MLP neurons of a small language model. Each row is named by its layer, matrix (up: input weights; down: output weights) and neuron, and shows model dimensions 32-127. Each number is 128 + 32 x the weight over its row's rms, rounded and kept within 0 to 255. Numbers have three digits each.
After each neuron's rows, "fires on" lists the tokens most often at its 100 highest values on Wikipedia text that the model never trained on.

L4.up635:178134171168106117148084142152110115147108133084102153143150110154141153152118112113179063145114140134084157144145096135113115137131178097105111069066095151095142124088154165135198116138176117097138157124128070121192118108177160182106122174128127153077143130120050138163077132178116153129
L4.down635:167135081148127145107148115104071159153137130132176140100112118100150149088126152135122127082123122107148099185147148158107136136027106173108107194120219115147126108125103120149106150167125145164164148112114087103078141124111102098132159170146169170136091155078185129112122077119105092127
fires on: ",", " ", " dep", "and", " he"

L9.up474:139167167173089068201097145111123088129135154142170192101132134098114132107115113133132099110119100113126163143141121155135132103134115202135160130123144056141064161122154213127119134186135059191091106135186110123095142123121108156114098097158127109084171083124166143131099095128150094160
L9.down474:116093173173141102119110092103147093084124088098170137091110184185117121117120134079114126126126165109138140139063114142160129087157127109178104132148154130046120124130131091193194137077107130063170155112105110186130138110108151129119148141107104185111179170126162142119089134123140169108
fires on: " P", " by", " N", " in", " between", " with"

L6.up346:162045157165148116179153167126118138188121152158159112068144083091167102143119130103128131137093124121106118090101162093136122119146152152168122090081152107118121152126100129152162152177168045118125217109123097081100150098155160132127074142153153128107110129091190124200171138139127185130
L6.down346:111059067160147115157143155152113123111146180095110161149112090158154167096109066127122131181125151075192166149132054086056115138082084173131140176183043150120132137147115179100139060159136097096119065120174123123074193110118107082110174099114113144119134133111117130159158099163088116127
fires on: "P", "p", "er", " g", "ong", " hig"

L4.up728:181174095124157116095124124160163122137120132100161120138115096093136167142111115142157091148212120119062074103087113106138091171130178157167167086180117107165115131143096184099100159087083195094103151098114140137118139126175124177133130156096127134120082132146138169099074146191132127160
L4.down728:079177082097140117116117196167099103094208118136095123126103132154163117130117096108154117038142126104113148151139144132075095114156118106105123164138102086130141199086114090116131062085152153116091167123122146158163121136099166165106153137115155157156159090118125114123132072101173140121
fires on: ".\n\n", " to", " by", " of", "),", "chitect"

L10.up166:126114180055116123162099151134113152126120189107093076117098107079070171203127142134079133139096167128121125108155115128150094174134127123076102099146096087119119090139150173112127092156129137121069132166168112141189156093130123135094095119136082105087172126117145102159092129113155107084
L10.down166:061129145145155123128105101142126044103139161168120065110162128126108106156158163110172129136139141107148117099147133084119107107111115114148164159132131129102118143147098126143130166131096128111127079146107126166088088137115137149166173138123204180137137158153075146150104080131126122115
fires on: " inc", "c", " acc", " imp", " comp", " dec"

L6.up250:144091090108163147147152122111081142169166153093176142186096143175089134158123084102136106148076148167164178145141071133080126080100183103126122108113138115146161113060122165153113117145155087083121104153133083152103130110141120203117134126098142123117130136167135102108099049183207115157
L6.down250:205107175180191125112109099125168113100157134120084114065094182094117113096140103157082119119125087081145095101116111195163103154071157103101143120153095108135119144137122120155166145096064187146086137139149083145111122141144176114116119113188127170122130138117178119144139172122077170120
fires on: " as", "on", ",", "or", "and", "at"

L9.up530:109152219124108124054104138119130115147118115159139148080138104144084152135128095100129149168177138112111163130195114106067156110104078106095102137106113014131126217104140111127137113123076124103165136116108157142160143165126206096150163098144106160076114134104119097198182139182143153148
L9.down530:120055163050147123127110159097113161143178128099164101152114073171178103161153112135110126153117129161127159125178129135120139156151111117158134145136073113156137133094103129097141206183090118177155102177149152094130091166088107105055147147125133136129107114109143180150137137155189134155
fires on: ".S", " St", " C", " a", "r", " de"

L9.up532:150143139082109127172158108120153134146086109143077103117095137103066141090156146103085115083132124130083120147137049127118127115101087122130163089090099128141048101151142074107170159142141149149176055100067113124112154109121088136195170082161157188171153187142091124134120126150167124112
L9.down532:097143090135127185102100166121187111122142118145129125061124137123143131131177150131101177089119158118155143123095191113088096177106127136156103090097204104139094122130079129129123164167087133076136098135177160095129035107120110119156076135129125048110148134084075117185153175126123105142
fires on: "2", " US", "por", "1", "0"

L9.up276:100152068124153163096072193137110094127100093121171186134126107168151120140167168146112106131090135174101122075129178113143135162140096142069166072085117073149075143125124147097097109152125110145139140093151163150112178112091143133118106113119120122117145160095108141152152121177164153150
L9.down276:109103169125085116161147124148118130131090121140133125145131137126128131155138116148104173082107141134156144145154151150126129135195161141064124132131163162091038169127107155141155086185127098120100153085115106124164108000157124149133108139133098076163162112147164112145117149116145129133
fires on: " ", "1", "0", "b", " P", ":"

L9.up184:134144115162128119167109129121120101133170169190119104100063152189137133094117058165109138128109136168108166151150117075164130090121134186123125139162109145063133069128152117098112104146098160164098130123137110091164178117090203078148140087159111164128139115136127092145161080158144116123
L9.down184:140120108162129126161160163087067113136111136156161105138142063108070138139070127091150152103059120132125081113148080121118171146148188111108163188144122115131078123094196180114110159190075142102230117145092059132158124141106190093098065051101084197129150122164147155164154132118140087057
fires on: "2", "1", "5", "8", "7", "9"

L9.up509:165155145146047135136095101098131188163161104086098078140117114146170134106107146142162094123157130132132133114133086173130105134123117159114151150129123137170117062145160181130138152114094159091146094098108148127087143111150101097166120093205056104204214119099223081108094101135191121152
L9.down509:098107153211117121137130158171159172148129125073119107112127083159114158123120135139108161145152144136117108094158091206066095109077193167109104125044138149137061083121103133078164127117079184083156133116175098123165142144121042112141098095116086089162193141163164125136152143120124110213
fires on: "1", "2"

L6.up846:142094102123091112113118129169103117131168100122127210129187137184184121075128171118154133133152100108135160101094105165184190104140131128149126116174147111087082178087121166086072185156120076103149121176110141153095163178060164147090170138166145115054017139109079139116155158162120105115
L6.down846:125122154172130131085150105159100089147099138132101166159097120195087079078145115125171102084132183182155112125121166122113128074150179142169107084157056144160168079137131080118143116095099114084107157106142134167127079122174107153111118092141108161099128106174103140153101093144187142121
fires on: ",", " so", " more", " |", "el", " than"

L5.up254:131138187168103145161052174110128076085152120159127107161083121128152138174144134110105123139108132111143119157114104141150086126102092172168163114122106172085094063123150114117140158128120123085152108149154098192166134144180131167180101150097136174101168150145148112173113099029158179087
L5.down254:094130087140192084125137120104103175116103148146131129175159099121109166160134140114138112168185128140131175198072119083099125123116168140109105149158079177126141108170095071144080148147166141152151115117173092123200080108081138121147129162149117105178147165118194127110139103135130061093
fires on: "g", "G", " g", "O", " incre"

L9.up839:147112093132095089147139145147139144178130161131155140150129108097148126212134149140085119161112139160186104132136102166111107091178069089118134061166103139117195048137165149142138110123167066136107106134158131138094102087137100126155100122174072121077170066135175177112131094131094111094
L9.down839:162119136196173130119153086134106091122125146146140150098162165110175133122096147135090098135120132155164150159179137139138106115158115110117079133134130171117118103165114115155130112118093060160096118154164071153112175077096161136135149212125171138067147122169082168169156112167151135086
fires on: " w", " b", " inc", " acc", "ew"

L6.up202:101092149102154109122138153102111111112115073081103114127058112158122184207161089122136152114048153088140165146143117129115080102172076086111111149160105114128092165166089107137124147136084133130122105127102039114068136188215158112176154189120195110109066134140068144139100109091135122160
L6.down202:076141118149165169136161090071053096098154161111138124172089140111110183129092166085141120116157080167135123081106145150123108129111122145149202111116255170115120132148142115103139165135115206095187140141092143114175110093153140128120131145145158109120183135112147122134130104096115155109
fires on: " he", " qu", " un", " Qu", " not", " they"

L9.up463:157179107166158130071097223168124127140124127125160089115137167136129116138131141116105116136148060135150159144101105096104103059141108135181144103083126124134108141070149086177111123116111116133108071093109112144069119150087105087119131141137160151132060110144139146109161117109124138153
L9.down463:150117113153149138102122125129137182120112122169163177128123127148071139122130145090079116142096114102135079163071084148172135075148070171138140082132176155066103127130154092070170102138108123129141111095101112072148121132169113077092162093079131141134131140137162089108151188121106129147
fires on: " G", " g", " D"

L5.up692:141147086109146113154147152150169085076063152137134178146148126085180084088130067117139102129129081190120045161076167159127113094151113147119133109156189100141099165147140170106071143102088152139107148123167125089061151084096141129180139113091091099099111138107172147127127153137144113165
L5.down692:124165100133113141130105148119115100129092142051150113161097163073194120135135151102097116107123167130131161082112126087156145144197138145100133149186189107118143138115076145125176153121115139096129195095064065125087180087115110123106136183130186140152154136179156112129117113081155132144
fires on: " by", ":", " By"

L6.up399:143086164143104094144136135134126156168182126122191118157142130119125067103144170128030098137164125171142140144153086089172076144113091075151134146066139163073105121078106091182147140166168133081102103118124067128110120115178073121089123154120145117167107116145122120087144192136120071154
L6.down399:152163106152105125136116150130136141132140078168154128134174115109108105145121147093123113098184142170150111169132123127118109127128135114126118122174094162121142090138106112091187091130176054198134085122148085126091164083161117116094067118078179129124149136140118146146141143127169108182
fires on: "u", " G", " g", " Rail", " "

L5.up299:155120153186177130175069133095089136089094148149074140091133077111173097142129101122113153124099086124048101118181150134157084110142115165149092084134166145103208168149078156131138102135122154080122177105133108165131179087133099132150096083085140105108115103168115136117124115045148148107
L5.down299:186132048099090179157113112102098087104104184089164139157194106103117174164102161140118130172159125096150119166130082128094058143088110117102153103169111159128124156155152115140143203148146106120101097132106095123094133106139126199176096099118169177156143148133152113125104089113005146143
fires on: "l", "er", " g", " G", "g"

L6.up306:167157151129099150089079120172127126169134151152156174115147126140083091073142197149083172074139095096125161096137102151063211166099117050142093083158158138159139162064150109115123121143108111141131150168127137113134180156154134114159168161133147105084091106152094196192119114077120119117
L6.down306:148155039100113161141161134103111106086113190167120142153179128141194121136154138173136124176088104106113114180105146140138094142193112136172176181126115115123142080116136068110153080119102107079141181088119155103150123183109132108167110133114157135115129111201108116185140095149143064108
fires on: ",", " at", "/", " (", " |", "g"

L10.up695:119164129187090132119172162149111084144133077171119218081079070167134120156126071187165115080070139148140120151155161124133127139083079164117122147055130150182105145151131122158140101079112098089110099123147138116099102123152165078089127126181120143099101072118118125179113072162128097108
L10.down695:122112153153177074137136141117180118060141158126164152092085094162059105123089130049086132124098122102142118165171130142162197101121195156142105210142091090123101184117107142135123090120088150106189099130124160098160120121162089172099173110164168159072119147119158092191102086174108089086
fires on: " ", "1", "2", " d", " p", "8"

L7.up597:000142152105126134094125122174135150146105180140170137148129093151129143093118094136129059106120136141139112141123182118151094124084099103218185140144144072159088198132170135137132130172108097078095124105223154105117081157126096144116085163135082144128097138120182092203122152160076084157
L7.down597:084152091147169133125123110095119112124159059097141113162161122078209163153112138171100141168169128123134146135086140115096137128150086102120138083105130112147134135114108170103180160161076185099115102129119094155144112090094102144157107210161126129182184097161107118071103056073111158134
fires on: " |", " was", " is", " were", " An", ":"

L10.up383:137175113069166079123112100136120097150151100168165131082063118160121160121108130091149207118164116125119161108125126126087030182101119128130149120136105081129102212113125142124142158129096049097132102067150106157146107126156105097144136137206177143126040127114207142168125116115144151106
L10.down383:116104103135077160111104183149095157066139115194145157169103106176150081089122123121099170159190127124129173143129123136162139097135142126124127164139097109167170075119173100156112143096055120129164185111085116082148124105101166115124124092077109173161126165113123139156130145054177131123
fires on: " r", " R", " C", "R", " St", " E"

L7.up398:152088103109139119151164158112135161148159164122108139105084163095162122116168181143148109137164132126173090137122103140111173103117164134118183072134102193154129109089148116106086133104091156161092185117195128102152147110119118104155103150077079132139119129107143118073111100123125119166
L7.down398:132131132168132123051107111184169171139144093174123056117147074129130119126099150133123080146073073132102143095143142178160144135146157116100093150142147136117101111170088154136145081121123097107145079129147084111185118159155169144093225207131174129155135134162135138167126141115156114122
fires on: " b", "|", "8", "ph", " inc"

L4.up312:142136123208114088095138156132092137138151108137131134070089129087113097149128159114097131068028124092119113203139143110130148212106158086113068207155125091112125042145166123086167148099112166182091145179172114121178151126131173078139105137132089102127118119150145053128150123151209135106
L4.down312:136106140091190128166156120093144128148146118137133133168125081160140078170138150116109120120135129138182143126205154117149087118155169106032098143135098125122116102135147191131147189170080100105168084131113084173108104096087121147090096119087106152156076157092090143087176143157132142150
fires on: "9", "2", "0", "6", "8"

L10.up57:071144116114144126100041150100155101085148141145146088092108122125156126150095129131152102124128118116130175145143052070134100137157109130105155124162152190141158107065112114209045142149182097137122057138120106125121153122128107105137083089122110158135110139139159148158205086120137113098
L10.down57:082145087159095168149149111088133202162167122167149139147103122124143139137077147096136133157194106148146122167161099099130094071140127184111116101031157110075089119167096080126173162126152116081166111160143142152102127120151141111147103147066126133088140103103144098147151168126087160123
fires on: " L", " Ch", " G", " ch", " sl", " str"

L7.up569:179101086132189129087107130120154165118178104151124068095105149097154151161114111087142058049102147128076115111122113145171102090050123129102152125133177131164155119137128138132083167111181158147082079124109159124100172090068117094140146107183115151100123131076191121105135117138134199143
L7.down569:116133055197103125179126149127134121094142115130188141105154095141117134119118167085161140106167135145080177078168168099132084096088167141072116094233100146176156130123130122114157154131063125189100101131191129067106101157127093128145158141129069153153174159187095116137107214091159117169
fires on: "2", "1", " was", " |", " as"